python train.py --vocab_size=689 --hidden_act="silu" --norm_place="pre" --attn_scale=0.159 --bias="none" --init_std_qkv=0.0334 --max_grad_norm=2.0 --dataset="wikipedia_en"
MLP neurons of a small language model. Each row is named by its layer, matrix (down: output weights) and neuron, and shows model dimensions 0-191. Each number is 500 + 40 x the weight over its row's rms, rounded and kept within 0 to 999. Numbers have three digits each.
A block is one neuron, or neurons of one layer that tend to fire together. Before each block is what it responds to, as a language model described it from the Wikipedia text at the highest values.

Description: Word-initial "a" token. The space-prefixed "a" token, whether the article "a" or the first piece of a split word like activists, access, ambassador.
L10.down12:517476470466491459509446478500505459492566551534523525491501481512559507456485514492489528530497448515529551531522496487519472509547507541483442370556494508592518480533511484519453596478617506437460596534492464486522407437513454495492491530485525571455478533517519553432441404468485448475435551533549379455569517566455542530480546400511527489522535471485461438556513516531467454544496509488474510545432475507513502481537522473452455485486465452473502535445490499540582487498480494483497461515546515581480526520461487470513516539483561542532416516502433524550487510543509477569
L10.down71:489491511503557475574531550510528544507462493459517514525447533564478486410521464480540521492459495513530538493476499517467486514492495429514472405440492485486540548535493466483564481516422488464535478543501513512538435442482454546474484518534524498510450549518505516538510459523547543487439507507512519430450507541445491508576539523491537459445567461466524486455441537502535448511509434499471486573563496537475389461536410483465522446438453534516497481449553586497568435546487477509498516524557513531522512538478572595502592470473476494512390509564462516555430479532449488573
L10.down180:475466503489556579565437504469466504521494464540436469417449521554485537554463538460417498509493513499551515508506542478447505480551552502517510460551560443615520440514468458453481524515460498466528523492473477467446509530486487608501512535518426521557507500532505492513494438483519426463463521469503528444399480573471486526483526543549565494439570450490459450510476472562482466458463491495466454500499476472463546458540496476582583546543466466499489516473540550494547545493514489499521477514451547496451506486529556597489525476544524481506515457420396535507482458415504459519
L10.down218:490523484527494443483520512478533436527457440481558522475430530465439502481361541516558515523558459468441508509532508494483521547530557533479496456515517518489528501548473558523549495468503530519443493468496562463469426488525480458550482530495496445490435502506553552469456466366553546500528524459469523476502507545515538507442602555509459486456494535539496508463462440438540520497493505506473536482518558476459519481532446483562472393435434485458547524517504518520462558462484485535525567537553520503433556491464527536545524514492470496524474444598492446524447478524560514522
L10.down287:532504493502528502486490515520450458523422450467489529398491504526491550501491564486490539520461495470523482490503454440420401482513511538524430489469535486518554523461498506510500489448444443534507538503516500529452439505532466492528523535477536534478393524498526479581528537448428496520531537470424443545503571544544504525514610520566537542455549489558446461498483498495472505472474458467494481495547504481462475513511492495522441550468410432512470451480518482532552503516466485467498540487472539498432484521512433523550539525524447447530541531432450491517439413533402446548
L10.down288:468475524560488514432455502460491515476574506458530445458461465494456524542487495516547451606490583559464542477506510562461473496550463479495467431479510500464475489565491535517488480418439479438494540474493507472510446469481477470496537542522515535541486511460590506450520456519494442528459486439496581502501505548484495499466474564483462515505509448494514533498479503511572504488515438574509476591549444461516507510562511494556556434543568463486495510524449475461654458487504569511523489575487536481481430510513495557510513518523442512536503500510440554512519461480523499455
L10.down338:478479513487530471482518577513574553486506518477518498452393470509543527505551504510501532403504469447529499548527514527471473506504450483563500450558495514473599504458500516476446448483487509480548506603554443432531555586503412539535554410460462502482438538511509507515479500529520524464520498486473459443446480420398504436526488486510527559481491501493494461461533495514539463487537617466490541517494561512577498425463492497454499541543473509530515499517398503464500486474524412473514513494583488482546540505452470454520518545461548469466500462531581510482462513510511456486
L10.down544:478567425495531538438490485504467516499445521503483453439481502481550498465519560543495619564501504425526482499502500533492465523480524496486504575472499494468545418575517473473500545381451510519508459521455510472444512471461477450510463543516562458471445422491559491505511538443488511499544589526492480454508504509538544522523583564525519524452512500539421488472421509496433479551564486524524523519488518573503529526521476509555476522483456512512516489503565601442458513496459486494439552513507513513512550475478440509561506570463477536541436539535484478485442452519479538448
L10.down554:530476516531513494447529395487557492465462521510538430483481532482506492446507451466501576601519495546527522563483415539472522600510483475520470519459429511501519581375470471477497566530477499508519438482536501546474516507507445472479485466549466572494481435448554473517501443510489523522516529508481467419500450534529519503532540444484557523576460581530425464506472438537467528525507527509489512511558543529523513537508488459522451607536512520549484394472510478538526528502546448503477483523495554467471453442406518493495544485514525478501503473506519548474478496520453524550
L10.down692:500462528505509483565561528515460438496506455504511507515455440517466436523445511464545462486431565509449501484527495571479461456507416442554497491488486484517553457499452538541577473514474572391560556447421478452576452540489534550512426452528536454569553486461530503439423450556528512485499528522476429525475512508523523505532512514481459509540453522525506474482478529490455483542481503516559559589547463527470492450453456444474448446565527479546507538489496532467466466474520538570456501527507538495554491537463492532540576470510529527536429555492534594477514472530438524482
L10.down729:428484536479522494513505490558496538503505590560428554553491505476505478513347519503443401467503527524518530530487454443462516477482431464455581462556491483540474486468529457516509545539481436461530457509520576559478473497494532547505522523445492508455539475501510492513524478511519485525428463462463477516502508471491522507480426511592475450501543476569552422501507516481493501529482505444473538486533555524505492523392505485560539443484513490476460551518487389517509506433508533556509544525462466534615513485480643528494530524514463476578465542550482516486461462549489523543
L10.down839:502521457483566466459520550438486503487520493503528459486502472507585427560424551515510527485537412506446550451508450446487545486549507505503492494459542523542460525514543548538435593534590521397573427479491565567501521564499517460566484483514427537473519489488596528435510479540432506519559477489505506491505522495522485503489506460481498468503476470540509476458511563522440452505511534598434520476446487484577524435534561493423481449518472530490529402456486532509457555521532475519509468502527512486536488489497481472509475449549479516468480564504551529530382567464459522516
L10.down850:488527451543547523497474466389541475511481436462473526426509446468545519423554465569482422397533516525466473534555535478461525471482493502559438514467527561510537556504507459541526532462464491422510559553438544467492547502452528481518541501533550465472465446535548540508523445553479536455514569472535486530474435513456500550495489520478510496474535506473446501437563467484461459503464496496499436471543516556529492514567540515473537514559475503554570499483470469504518506457543530471433499529527567558548435498510478484548506472477485515487552535545480588434470550547483432487
L10.down856:443481521434517480533481457500545580564452501480510446556407577519505531507472492500563455498508510539434457522504467468474463503535526585556461454505501453479525545476532541511525560529520547473428502540514517537572539553472500552563505489479534426464505531465540499540550482594535516491494439482495523546505520477491445486479550395520535547578521480444451446568527491471484503469458467463459460468533476496577472463456498516501398516483485501628466501509467457473453504570488440511461450483522442507526507553533398446514585468508528455461438520477511509508538474538515519535
L10.down872:491501426513590501488450477514548486479467486471500541480492394503579441494541524483492516471474509527449513511528486473502444522483520481465548610516509480608495475481492498486525514410486496633484478447487508517501489504501551492506596483483502522511384546508549472422487538486509440569581607545501454418444496532535488455495536539486429512496509453505478503454526414500475575557551460521494492509567441476545476556506498510520512441497469467460455546502489541557517515478502517587490468503513537541454507550451506519524503553529510438491467461509542485488504478539552444470
L10.down889:565525576536551487562504550471506542503427501496489533475423468567515480436429548599464484469515545453520532484537470562437455462433529562512472492459565506503452488445513592522551490539498577601504450485513536458429473493451460449513485561490458492479432554449524473439503478468487480458439534508508521508485536540479554512515509462459422489548486477542412515487530556480488530504484497453459520546543476445479438434525498524570472509490417534494555432478497534469593495511443521498491508491454460514501458471455385499545508476509516511504444545506487502485517435528476522533

Description: Mid-word fragments in split words. Short word-piece tokens inside common words that are split oddly, often in headings or tables, such as s-y-stem, C-on-struction, stud-y, h-igh.
L7.down204:499480496463512450536521523460513511520503493408529473598466484481512490534472505443474488459425482557439537472566488524533469441490453393540601501494493466498505501506496475487506527434503543563472465557554449464502447461444485468499495542540573483517419576518519496481524501543537558443500509524450504491529518469515483510482552532426503555527483472588461513450534541508499537491495464531495466528520566576563531504560537503499493497507505521476495558422556589502477497606503567455411499466453482523550525508538450558425441479425475520465500539520508571487462439488542495459

Description: Possessive determiners. Possessive words his, her, its, their and 's right before the possessed noun, as in abandon his film career, and her husband, its only.
L3.down195:489534516516477481522492557560534487520493590458500459509505480449475504491558482463480543512419610507537474461431553528474482558459600609468442441526509491503537506473533554522527490473551490407481533476459531549532519464457470494567520517478510462424512462514479450507544432487456446480463528431549468494482451499520493471434516480499532504487544515494522526563444516436489510485477534499455537429484477404522493551504514517560567470489574518544510521484520515500493381538544430473536448478531426501460514493484511534511458467432554508547503519518555490519564480511486534459
L3.down319:552557520532429438531460505473477393484576542516544524518512484493467519486557455447425540472490484510518461527529521462575478485442540495475492566489484558452466455455545524506460570396515564445549509484514512443496474494527478473523489624520445472541470455477454492400497492513457493508504562419543446547505454523529535557497574469484500549468426525519537512522527475558425533500476485445473520475559499541538507502473491510598488446550518491550551471529515436504522539513511504485462478502526538468494458545532518507508500475480486476404576493494500532487446471448514419512
L3.down632:528527438494612522470522506502486584472484475461509502485529507486413522514419500472602558590507466519475484466526500485519472418520555523411482416536510542498541436515428480479450549466497532517619519495494500504416500483529529478540456494489524471477481481545493463420520541546500451419506482563455510453493498551527566526492484493513536501480549517601471499502526506438502475461525515513521468468553511502533540496511505441564489481522504470476461539478505497515477526472523489528476440510374459481509444509590508450484556448453524501510509497487483486509540522519471470520
L3.down708:570481541461529489574508439481450515477500487497494512519511455465553471509564470499526501515494517479472397505488471512511458452483488476430509481484469472446458544577523550487435544477517551469455508567574472529510505498593463509517486499454460524482399506439519428387494442514498472539524472532546425528462566556513506433479498428530508541497463530419542496507553518484511528532521494534507507533503512513504487397442569477545526472455461562464574554521478546483516498512529487495528424533552530567539535472553514445493521449483487481514422598500513494499496547521481488555

Description: Mid-word y after s/c. Short interior word pieces, mostly y right after a split-off initial s or c, as in s-y-stem, s-y-nonyms, c-y-tokine; also pieces inside surnames.
L10.down59:467554558543516480493485483509505523387475566496546512522504544506533468572473487488505579525471478490551606457529445445537528508494501514478470472455530531487422544454448552494531500526503486517523498498536509471540523452469510499520470491498457510522414551476517437537514508525563495576511447532460551500488560425497539479567535564538472484465441520512496553542559521497556465499592459475562516412455558495530514418558424501459521578509526542439536468520545537448505544441518407449525482507446509465464470454490482471528506507429453528516495503500459466549474483467573514461
L10.down128:548488506548483475497514491504485495521486539540534547509482463469415564530432493479443404468554527506526520551497483424525492485553644543510489525496516516431510468451467461497540432484501428507520489471559490450434519497460536459541541476551484542409469456500473540563424490456561473493527548556482546463442568517452449471462564473546487515566502554501499529460474508483548467526503510499615504514494475436518500516553500482504527459497551470487502437488517592433529491505469517501515498440545556461583475483450433463490498442532555442478528406509483516460537510531469477466
L10.down135:497518527472549499486455524541494499491486586529486478537469423546503499473626538511440539474453514437544498529511555481452519527506465447495432582476503450502474468453517468473532443513481564585488457445454491504520546496453506522447604521410486473645490446447496477477501491540543582567461557487495455466543500509466523542519475470530556479464506548526480492543498542564550476538600553528503462455511511519457502455507472525501528491495442550492538476391480516505538508480489492512456463505496454444426412499510500483560458526435495508479490533526575493586527512458489562507
L10.down146:467567542454516471508598427542439499493476590564489525483479473511496490481531527470511620529498510537524509499435531484468537471481507561534478447461494483507399482488512518489495554525425508526554549459524473542534469493508448413464467416500475379551547508546532497555500501513388472485402516531481510519432455506487491532507537439470528547498465480456485458524508538515532474531568544496532524541490535556536526515494492523493525536567466560521516463421382492556443460428475487515540532499469475482485506446484452442512522497456470498464531498481517540500496531562565574540
L10.down242:472524486551560558465525433500427465493515509451508450481543437512435555540443460547535552488494534558576520473473484573469502470536538497546498483456491453509510486489557518481490483505437514481467413501475424492477530490454455420565436467507530490513464517582441477508528507490493573449509432548537500509483613557462513452530547486593562560438517518421564479522496512522452526467535448486507496540475523501428508453505413448458522533505463478518485503483494431516524470460480574417452515546502488502532564510455535487526568502442555434583486507523470507503498506450472543537
L10.down384:501466490450531479437469517469473490477509521558526526451559430466588510453654491479485455456549423449594524547497567526486550500575419553459556548514496545510460466538531546445417520537490459503482562489550474515517478455530525520505450516496550503489466424561465513452513534512513432558489542491472487492476393481534521508501542496483480458462502504479553555510503441461617501454514482493476539501517428478549459481464456506455526490531509525467531513504477510395488515458512546506475493479515494468488510457512490487534465583501518509510498473590496512540526533492554497419
L10.down416:524462499496530477610510516489486509436474477502492570520488547488503429490623482483513574498493550433564480542446463484512492470454511489502478520512542517503514531512476450551490470507509554518495469525564497420514472548383500460582594496517539519508470491526461534480513487477517476520473454481437531437492512487454449535540502507501388553456573545505440497511431493498457448484530570457481430480475534500546568522474529472518557571496497534501426506446487541542480459489514549442439531544534465526481517526470511439578454491483469514442493513527517543454432498520520556514
L10.down428:457444590499468449447502446502492479500594469518458507412468502524481466537521507521434527468402572505528486496499478445492470513487538486501461462432524492509505482438563532570527487484526447488498484603468588466509599492447491447521557452456433502556473507485517508567532460523480556522478525519446531639539398480449486407488456544445505512515503502525458428488561527509519485526483529531565498559509503541529514510495478495539417552563529488488503554490481533542492550521465468495554519538498516506546502484528534423533484473451468499488553507480560501490435420521438470485
L10.down520:488499499493550513501513540565481500471489472452547533403560462481444471512373470564539440519506503468500472456469453466483517433480500490561527434552470559472488464519487530489510455481517493498549597488480490504524511504477458522520532487536568523538500508493484470462501527514506462499536467536564495451516509484511535527525502524581461464541521460553484548490455516448596518537538514495508488398523509483584427468469554411569536487496538518526487525538450448494519495504498446536407551503439570534542484477471554498495445515479487480429586511496453498424501508571575533486
L10.down599:463517475440513504556555473470505493458462548491485513507450552541609406529440468483554555547508551461549433383489490515582556493479564476420491545544528480483470492427463540466533577472509523501492463517492535463525433477490430531505495451485567520509544497484483514509515531553522483539488500548499527515489482547487540521504402529507524460476474491505419527499615508555472539473511465508520526507471532499547516473463476534473483493510498443515517542535489529510423567495563516547429520483437471515514492573540538544465522463524441498470501397453491484525454521502497544428
L10.down629:539455558490530504443549515463407534601556477513421537560462471516457524456475423542486527553522555400540469462433524495477491511467522498585519539467459461549518487526583469521523426496503468485467544500539566491422488519526539483518454442566431486551472492494484542464560526482516492511529405471428477510461543523485505480432467440478458510439451564527458477498523549477481545486504541551491526504535457486486491532571540497506460386493478482533472510531486432503549531477461466522413503499518495465467527566465478493553495475544503483506541558459466491558536518471497591494
L10.down635:569479474504464564479489524448478453498469495474505511424458482468528489492562595448564522536497594454530500576554488519477516523640515496543526518500454468484561487505420466585495543557504533552507459513520557555485523508441523457441491496477393493499428548405560537465415521462520458491514503498475596501470499451460468544529533442486516494526556465420562546506438503557500486438444539489459459471475522476476554473437462496461485547487538473485520459545495472412518519475526503590517476552535497514534521533466519520479515483542481440496489516471486501490541522498509497525
L10.down667:488527537418424462480437523455515457546427559556499513542550528481445500485633520530491531498541521541516512454482495543477514479530522454506464456495504563473562531462460494517535544440523496507452489460472488492456491474506452479566456528513506510441508490504446466499519494458487506490512496462507453504477541558504518493558535528510464523518448593523525489512543509437565456430530538438506443548474543543497501457549417544477561506531508387452502487455532438424497485429535543481567475508542525483514468423565455559558549554502465478451426416517548494508472458492473568472
L10.down702:472407472484497528492450452526522490496509493435543494474476530496488520603511473549523434512552535547502484498479462476559512437511513497458543550477494529509505470512499500478438533503497450514536580561517565453508498464497498556521501467524547436473524480477511478448497440462493537437422574515433548541533513527544463554480541511536514525588475480495460546527486475414464469503456444483504563479501521484469462502518494525454502522534380512483494451529515441474564518470386527440462539446530448529459519501474484486566542546598416542525499452479506436453515489417540515562
L10.down808:510471511531522529450483503427495469442501446450526483422473498505510467510613520507499511477505505470468530551464380480434502439494544502507514535568517465458527455574505521559455478470495432495461426470465563504521506507522541517581456541441445484506438519440450523565518570463489554507522555512495498501537479496444527588456558452508509558462558589490506470452523513552561486466565498531477527437457542499458517477550570495489493519478519537498518523533470512453515470472441510480488554553518440512534491459519460464494471456527492564524520507491470448536517482497492523491
L10.down816:508514499485501540451496538472518435455511440511419458481506496489475561496494512566532521441502589477507513512613544462368488569497534458607449487491497472582513554521521456552447447496457604531485558576453532444523503509436494456516472514500446530525485461477589482522460490465452565508552544486482484491478485528498465543589495509536502527517437556488523448503506559570522560571484484485413461451488534556465451510513524503514519477476556443490545495552523412479519489485443540518551447467557482488477435488577492479529471466482511506486508473479485515495516505564453503527

Description: Article before noun phrase. Mainly the article " a" mid-sentence ahead of an adjective or noun (played a prominent, with a similar), plus adjective endings like Amer-ican, exclus-ive, for-mer.
L7.down628:551479492522560503476452498482493486514460481479541499502523525599495440464472496485450479456467435454553471559502476510519517504544482478495526509481476425563457384532487409547517456475522486578518559466542473480410433508505460454513478537554528476461394521524549402472478466455454512471501633544488543477528536501481548538488546570493463466480479482508445494491471485536475489487464562462546533512500502526505463501478545480571511471509494431538495515500539447459538537530470514471458510490490481548451506531526566481537531494555587550497523523610471466506506493456536497458

Description: Year century digits. The first digit token of a four-digit year in prose dates, usually the century part after in, on or a month name, e.g. 18(06), 19(50), 16(90).
L7.down626:510502486455497522453549488539523500500503389476478532494526529500526508547779473422514596453475498488527469531525495558519510532396532553476527489461526511468510507536423506493523495521551450509515510466480514469483481518496461451524507482481440509470530538514491492520485475484497500460478444543445504531498565477524469505480464509432507491528467535464488500482536501535479597458486472514532489485477498526511550492505509512492440480484500498522509553530479455518506511519499527521440540517482492555489502490464486430500450465484458537489516482562515454492534564428493579474

Description: Letter "a" token. The token " a", either the article after as, is, in, or the split first letter of a word such as a|utograph, a|udience, a|cre.
L3.down164:437468538475455510552398545546531476450473503530488529531436410488470487534451508507548543479472454504549458519493468490498538529499453482466507480467444445453475515466456529565561410487512499493497520618481471533551589542451521448481450501531545523450554486484443490485461524483477484437448514450480532510444452491578544542488414493511528446498487535512454475582528489471555553524442511467519452472489501481552501484507564513459487514481465538532571537411540395500509452557501483578593527501540440435511489502527493516494515518458473435457502464490538455529442489495515538508
L3.down383:497503516512513501499482482484532511530459494521526570532469541513514483458520463513503536537487480516554521551546548476519487502529458519510539525523503479499544448550537469401477497517525533460441494538534445545505567487581509463554487506518576535548450515513507525462490565492550420525443501504506497462443497458545560596526486425441486476423492521543568479395517533375459481537502498538514514484491507421499525514504544530551458505466582472467417473466388450456493537532521518496488545479480477491482503458477476454558434444514515390514455533577495483558508521482570537524
L3.down646:453481541464483442452459486522492483484516524464553473473561429524496474462565519544536541397523462459517533516537506474455475479463533463464452544463474487504504525471445580456546521521492573531491501473580510525532470446475534518440527579546429482509481527447527508508563502512494475528535536571571490447487439567559513582554527500411440497502473468529490524432538528460488509530455482544570415504504481444528530480456535460524529504458535425485448497477445463530527555548468439610482498538504445533471493497539485538448441472414568519441497567537514511502484549545497455490
L3.down723:500453474488479520469593493417576497495459454540439504475474463507579565505464528524422579475569498576532518479489462537537462527507514540544566548487551479564518552480518568522527463521478557404496545543457490474549469514417465458544568494482485528478515473475500457514503504524490495501425472529470466445506570488523491491546427442500526456484472533418459487506465485484438485540466538539492541498435535580513468558488551519462390564531490565517508522454482479518520478526436486509541485462482493487489512419524510489580427431485563550579504461544534508483456513516509480448

Description: Possessive pronouns and date numbers. Fires on two groups: possessive pronouns before a noun in biographies or plots (her husband, his father, their phone), and leading date digits such as year prefixes 19/18/20 or day numbers after "on".
L10.down8:557515554493448486423501505463466546473536504546523503499507470520509511591549487547453515442515579582508501523477476496537510471443526463531507521548492495494471493568533491518514511548519563522528496506581433572514568451472486448521459475474465504473569521582521538512508526511527477449504546472500441537471516481522532474458437513425468468497539531502503483474530443467496486537449510434470489427498500506528548551554464467468482442610494439503375468501423580507493404482441478517501445475506493523490483504493390465453558504475522491514503514541483464553507486505445486512
L10.down46:528457526428462528489533494484544534517495476500486577460464475469553511490462492481463525488480525445485482494545493456453462562488476469508562517501531463514526594525541527477416500480493539495518467418581508438484496495554491480550464532431588490502555504499476509476532531513494527544451520544493529530536556513542444475481532542547432460512513545532471467406535398554484530550562521557477435505466562521505569498513539443553434478443459505536484502489489527558497550418541483501474416562462459522446484484516471545492503454529505521447596548445417465480559458525481563471
L10.down79:525528408520482515497489476478433536468480514488446471555486500546545473502377519488526436497554522530502522490511483485499492530508499472475515495471470529482541520508492499540540479508546526561488546470555451475454568528509472435559481467477570541503560380508560509559480476474524487449462508526567443506457498475494558542518459425512461523546541511468482498522528497539544461526538557574451427578464468558538493531557479533522499524493560513528485451428483470479455488445472550474449461438513520584502542477515578508496481557534547512477483503407508452480532478515503525508
L10.down103:562548509510526509472558512412485509521492486499474510456495522448511455428363515526435545513462487546500494512460472504454469531527465503567436577554556491538464496487557534508488483539455452507495552495496506515473442512430476489469481459487518502539619534574557479502529530550460425545445479499490468479536492502458497506546523527477506561432502462556563503496511453528496493598493488566489535511529589463495532527497520462565534533519551477532521502420460477543472433566505528461547537530434465446518540448587574543509462446540512464605525537480499541475499447435533487458
L10.down105:493524524504524517495504468484498532533425553465605573499483497482482561556569541542515483546588472456508529548482547505462490550454486496433522473530466544537498519519470475498483542532466558535447503511471489449473545446502549547487420474418541541496495538459502537496455445474478490486440463449463558495597450482577489499457505472460448518538498458569448505510535459443513490474562543505404538494479543528527526445523552485523465485508569557435433460516532533499493496483453522536515546474480491461529496446481553444523499463480495513476415455501499406451480519472543528505
L10.down118:562504499521486612506552464476540524533454515510532465431419424413482547513659516519528501508511451588505504498522513501513536461496554492454506656481548496512566536484522560451513554477544548573442489482480473565494481470490461513524492532522492491426512423559584441497477490468453465520453579468469431530460472487585484427475460494499444486547529452567467508541514492505490490505525550491514416450539460465516464484526489510545484449509531503527509461491494485523459495538544500469522430515514525502489551507516532549457502491540483489448431510473551461509532518500512516447
L10.down134:475523533497553490491502521470558511497491464576510526466521500394451501481542435448523524410497533491457495524506559465481548493472480460485501528533501536515499538540539529519466449488440605464519486475453528545505501449525494547500470560471563465539529512511479485482535428475555524472413481462474560514476483555548582437517421407600468417475538475534458506533545551474505529473471508490484494554498516476481492433472541516464509466377551495438440479476473504447510453476602528447426521534529451458514515583501521516501552518523500519473502454485490462530504520501501544572
L10.down160:495497473484474467476446582497464504572551518554524515544483534473478510503479474467537464491418579504470525527433535414504500506489454494548581459479513535562532489445562433537539508475513518393529509454532509566478506474483542474531463424561470482485458475561581473516507496518537500448526499515512502529472536523501416520484501472485543525514499581570530446488489535484445488447495531456491514487531458438509542505490466608471480493554531461538499495514502542442484466492468588513527539461560431425503525491455459408510541349465497511560506484487459572533424547501432528555
L10.down169:495539558581556524523477537478524495548495464535507554514523562489567528446672549521526568516511469518416497505456536500493461527485493482446564509446554540512472545493507489488473460511557579529546488455490472497534478484509579488429492523455462514594445454430566568535512492503511564431462544444529548459547504514513469548546517469488513406538480504444488586507473490469447544508536479563436448534460497454497439470455481471518473483485446517449541500479476504468553433522496524505498487509485496505440460474496502469475528533550495428487532381499522532483544480559499429519
L10.down349:523503541482478525480516499512500535492501497474525492498397478481470536519468479464520569475539436468515514527527433473543516460570465545485513605446510472501506552519578450521477535538487596579525477524441575419503460446490512462576534577484506546512486482518512526476493578465475542526514480454523464430487488485517444517496530547545520428506534509571441523502469465490501522540562488495489507450568506530492490565499510525523484475534469501478421496476482547491522442526454398478439498534504531454483407508409489468508512536463502460448492519524446445557590482529452488485
L10.down364:482518512538547428495481488528499495465571567477506543415585508490506520458498441498579452515532556511474467550489593576530527567507534519509526501514495582559463532533443520482484528446499557477511556513525436453509506511425462539483456402587528528594497541478552493512478450489429519544492504474484488463424474508495474482508528513448526504484492420515516497512503496501511499442518448499517441545569485490490430498458490461436522540618534528564452535495512478474568522456443451432488463520495526550504537515468489541438572483497463527483441471532510475521478491534534488546
L10.down406:496423556463431505562469536536470486497459507553520486462511483466488479563469489503533476393516480462626478500489488455484521544454494487470501453513521465542507425450448398428547499452499492517599461502460458504473558483543522485527488506461521519498531476519530538473516552483501425568450490436544520402518529465480501545468495516540539412485514523526463582471439466498484473584543506537496544458535558473502523524452516496554478480539425536514476502493505560508525572555508584507466526491545536541514526440460474486568549452552518511503595522464474488455531522512527468476
L10.down489:572517479564511544442481493484378403594495516437569502476409467363467495482542512460505532508468534408463579551575517500565481443526516542537560542445458541523571466513486467485480484541446537538495534470458521512437467493534537493424601522566487468526485514546443523537470495467451387548521457436500531518551511439497502519532503470533455546486457562494473511536463510522485537519516476469518522469510538531469549509467454508532550495532444457464507549486510490465476538516468510511499506514564490534485509508524527450573455535538496516540518473574467421454513535485500502516
L10.down584:503441506569466500532490511500459506504475532470477504482438516488510507559540556481473522584495532499524559393492486538570439483500522474479553520512477482506513408405433441474493465564486535569564495496480511505495528429524493511591512528488469537435452514564534471523499419514494459539536537535511569528574476493460451483413484527485534462530536470491533547510462425495554522481489468469427493522517587467513520520472584555455545424487559473497453514564536485533497540547565456525438525524472502536512546548531569491496445483444549522483485549479519410476480507454516495460
L10.down585:479568505470508422531511401478451554512504539432452518556515488538505459444450523507429469482566519453499531551448447536507456513520470524515471434465507484538437498557476473456539539495449510559464489576538466431453443517487431573531533558507563494523523527531499521465450476483427484506478518555484502454550486524571562553511532495506507508545542609530510552562512485403508497467556525499452560541527411481504520502572543510481512479500520462476459530493505499503535526487432519518530486529466467526517516551491526488514559464496508568456474443447500493487445559494493575469
L10.down705:487476530524473499546458378531509540460534495522458537491483559512435525471463494512559613504483492467497515545521512423433542501546514601459494534489535458480507525496480479502469501480487513477510521477429523503473455518503522526561477502492466493534462468484540531460498489473488549472532499505510571458496495531499474475491496485513540437530531556574491465436485512562512538460508505444494517479525476481478534532461469441492547538509570510452465588530457489574475510640516428494514549462514529528439511518472509477428559482503515409483426537502406410510526577552506545568

Description: Second letter of word. Fires on the second piece of a word split after its first letter, mostly a vowel or y after an initial consonant: S-y-dney, S-a-udi, M-a-ximina.
L3.down573:496598516442580450511439508573513498493498489570478563585539456481472505494506514493496486422463553484397408499512541523407557529455525430535473499414484518500541476510525569496469475501520429527497468490496497497496476524506491452470465499471512505460512452479560397447457541448477508514513504542543502467539431477530497581501526463536530478531510537538479480521517442499500497456472405502444531522459503425466541501562447468465470551480430478489539546585462493533572493395463499554510520504578482515556469567469505470499452516497530579511488478545544528484459511556509479478
L3.down619:529511476461503467473462462496500591587466518496364453541503490542522455479407436484394541565546541536499476501533476531542471546518533482519538528514459486445460485348522489514493511511497496457475483535465473505520448501522506450545518481526500482474486504523473491463517525460459506525422472534446446445506508498484494450461467486494574572552554564491456496443524546475457499493504475470475438470548439459508432513560515525544527498470544562452558500556518435549543472489487493508499522517427474501563410495498498545517562494488500473531543549485576498485475463539487533473
L3.down752:515463471470546477456507507534539515465564466515552488440501560543484458495444507527482496478453507513491529510551479505448500431539505476489526558498569512526486551531485501487429509459506622459590494466549483524497428539496492504507474559449546491455519523481465433531468593536441458400485421484513526455506530570503539536525543469536519526474578500501528505459576532509523434517471525522479476481489535489504534419472506505547470570514462449527511465487492478505539429478460561456586460504490497544522461458527509510460484474565488508450539499488493552544509450454512496572
L3.down787:462508514569524537483474454470540506520507481532451528607536442565547461507383507529517514508491486515433479470452497491505519505513460485591527486449469474493475509543497471499480485468440504502504503559459459442533491511463468494553451594463459470527538492532475537531509498518508539471456475543474537489472491418487494539544564466522450486504435562500513500551505510410535486495522586515515570441555548507513518535516497463523527471450484516503508491562477451519495435500490519531547469519411505446486482470436454489459616526478444477561524441421534561567484455539542486467